config.toml
n_layer = 13
d_model = 192
n_head = 3
n_kv_head = 3
head_dim = 64
d_mlp = 768
vocab_size = 2048
activation = "tanh_gelu"
norm = "layernorm"
norm_place = "pre"
norm_eps = 1e-05
positions = "rope"
rope_base = 10000.0
rope_fraction = 0.5
qk_norm = true
attn_scale = 0.125
bias = "none"
tie_embeddings = false
parallel_block = true
init = "normal"
init_std_qkv = 0.0339
init_std_o = 0.0
init_std_up = 0.0339
init_std_down = 0.0
optimizer = "muon"
lr = 0.0203
lr_mult_qkv = 0.5
lr_mult_o = 2.0
beta1 = 0.93
lr_head = 0.0489
warmup_steps = 116
schedule = "wsd"
decay_fraction = 0.822
decay_shape = "sqrt"
final_lr_fraction = 0.0
batch_tokens = 131072
seq_len = 1024
doc_mask = true
train_tokens = 442300000
steps = 3375
dataset = "wikipedia_en"
MLP neurons of a small language model. Each row is named by its layer, matrix (up: input weights) and neuron, and shows model dimensions 0-127. Each number is 128 + 32 x the weight over its row's rms, rounded and kept within 0 to 255.
After each neuron's rows, "fires in" lists the words (lower case) most often at its 100 highest values on Wikipedia text that the model never trained on. A number after a token or word is its count.

L10.up742 [192 118 153 163 122 112 154 141 189 132 109 162 118 150 135 161 106 134  48 116  94 120 101 109 124 135  93 145 133  99 138 138 118  91 109  98 124 118 153 155 130 134 129 143 147  97  76  61 141 129 164 176  62 106 119 175 104 109 121 162 126 129 114 117 112 165 158  93 179  48 156 177 118 161 115  93 126 163 168  84 157  59 149 157 125  93 155 101 119  83 179 160 149  92  90 133 128 139  74 141   4 144 125 131 108 110 140  72  98  87 110 102 114 115 159  73 157 124 156 146 113 122 134 117 105 113 108 120]
fires in: "an" 47, "any" 8

L2.up685 [136 183 130 134 115 126  38 144 119 114  84 138 192 147 153 121 155 105 141  81 111 116 157 115 141  99 140 121 209 155  49 113  83 106 156 115 125 180 139 114 168 137  57  77 144 105 138  65  93  59 141 128 160 134 169 168 175  46  71 114 112 157 103 141 166 165 151  99 124 149  98 107 101 132 183  73 101  99 106 110 136 108 116 129 122 114 132 120 121 122 145 105 138 142  96 108 105 169  75  99  99 134 117  72  88 105 105 119 128 128 119  75  97  76 128 140 161 184  71 159 178 176 155 141 124 120 112 169]
fires in: "his" 54, "an" 5

L10.up636 [185 138 131 140  89 136 165  94  92 168 111 174 108 143 174 106  91 140 107 143 115 125 160  90  99  75 160 152 166 134 173 111 114 118 102 161 110 176 216 110 209 139 164 160 123  84 140 144  79 177 132 152  99 109 133 186 145 126  95 144 153 110 152  56 106 166 109 133 175 106  97 138  79 132 136  89 168 173 103  31 149 152 104 148 138 106 102 149 152 170 100 197 182  95 124 139 163  80  95 161 116 145 121 120 117 150 163 120 123  80 102 126 111 115 130 140 122 182 121 174 121 129  89  63 152 119  87 125]
fires in: "an" 66, "any" 9

L8.up733 [197 139 158 100 141 117 113 142 133 152 117 146 159  74 128 157 149 146  74 108 120  98 135 165 159  91 143 166 154 124  96 180 143 146 148 162 142 133  84 109  83 117  55  50 112 142 121  66 166 113 175 130 133 127  99 195 167 131 143 170 108 158 187 116 131 146 129  93  92  88 108 148  61 149  91 104 136 171 157 125 127  66 120 142  74  99 117 193 154 113 126 140 172  35  99 170 121  89 158 157 140 147 107 167  95  96 159 151 126 128 126 129 161 155  86  64  98 138 179 164  83 151 139  95 124 134  95 133]
fires in: "to" 26, "not" 18, "can" 13, "t" 12, "must" 9, "should" 7

L10.up79 [ 72 140 110 122 150  61 152 125 137 149 124 182  83  94 163  87  80 155 164 102 112 116 111 127 117  24 115  64 175 162 123 158 157 134 104 147 104 102  96 155 111 112 139 178 157 167 132 114 143 151 127 116 120 167  99 100 117 123 127 158  94 147 129  57 165 108 140  74 155 138 119  94 128 175 153  81 152 118 138  85  78  72 150 163 169 149  91  89 177 111 116  92  89 166 120 172 119 139 108 101 125 129 150 206 145  89 140 130 169 165 183 163 169 139 178 123 124 109 159 134 130 120 193  91 134  74 122 162]
fires in: "these" 18, "and" 16, "those" 14, "many" 6, "are" 5, "who" 5

L2.up512 [150 110 150  96 135 144 123 137 146 165 160 140  92 145 143 128 122 102  98 105 134 121 135  97 144 119 123 144 134 127 113 140  99 107 166  71 147 136 170 116 131 124 133 100  84 152 129 139 107 108 137 175 121  91 117 116 149 169  81 114  93 157 122  87 163 136 123  77 132  71 111  97 128 147 112 106 129 145 152 129  78  88 144 134 204 100 210 164 116 134  89 148 145 110 128  63 154 115  98  94  96 175 175 101 148  26 167 174 138 110 146 128  87 118 132 148 128 189  76  85 185 178 162 136 104 131 162 202]
fires in: "an" 65, "any" 9

L4.up488 [186 117  95 131 125 112 140 143  92 137  98 146 106  80 168 166 111 160 146  94 119 243  77 137 121  51 181 151 105 108 133 141 148  86 130  98  75  94 131  67  79 176 142 129 145 135 102 124 136 109 193 179 141 120 144 116 210 126 155 138 146 146 105  74 136 119 157  75 144 166 137  95  88 100 110 107 169  79 104 102 122 107 131  87 166  79 122 173 138 158  92  95  57 144 120 151 146  95 143 118 158 172 156 139  87 137 199 117 131 174  78 144 111 129 149 119 138 116 119 171  93 165 129 114 133 125 112 158]
fires in: "to" 17, "must" 11, "should" 8, "vocals" 7, "challenge" 6, "focused" 6

L8.up538 [106 134 118 135 114 180  90 102 158 135 114 149 162 151  93 115  41 162 117 107 202  86  97 169 149 141 120 106 215 158 138 154 183 127 112 127 152 133 135 153  78 151 105  83 140  97  67 100 145 111  83  87 109 195 100  98 134 114 124 100 150 196 153  91 138 122 153 145  95  74 100 116 137 138 133  82 108 149 141 118 167 169 111 154 107  89 131  65 146 125 113 153 106 134 136 163 144 146 138 181 130 105  97 142 141 124 127  92 117 122 155 136 150 121 142 113 139 168 187 139 137 122 161  44 131 131 201 148]
fires in: "and" 29, "he" 15, "who" 14, "they" 6, "then" 4

L4.up155 [122 145  55 138 162 157 194 124 114 166 108 126 179  57 120 148 126  89 101 114  98 214 107 160 117 125 108 153 127  78 155 103 140 136  98 151 139  55 164  67 152 147  93 108 115 135 130  98 132  61 113 133 116 162  62 109  55  99 138 128  85 172 120 157 130 155 150  96 125  89 114 172 114 118 137 106  89 133 167 180 134  68  63 126 148 102  93 157  96  84 150 145 146  96  88 180 169 132 126 119 141 125 142 122 152 106 124 129  94 142 156 174  93  80 107  91 118 164 176 156  98 125 103  89 144  91 130 137]
fires in: "must" 11, "t" 11, "could" 9, "should" 8, "communities" 6, "eventually" 6

L10.up655 [138 106 121 158 138 106  81 146 148  95 122 211 156  96 147 146 113 169 103 141 144 117 148 168 171 149 129 169 137 125 135 164 150  77  76 133 126 117 137  66 188 100  98 149 163 157 129 123 161  94 167 108 132 115  95 107 132 175 141 151 108 132 117 130 162  51  84 142  69 103  95 136  93 156 146 113 114 161 156  76 189 137 123 105 135 126 139 175  82 154 157  98 138  68 151 152 105 126 116 131 150 113 132  81  96 178 156 150 133 127 139  98 102 144 176 133 136 128 184 158 141 117 127 119 138 153 105 127]
fires in: "to" 38, "not" 18, "never" 5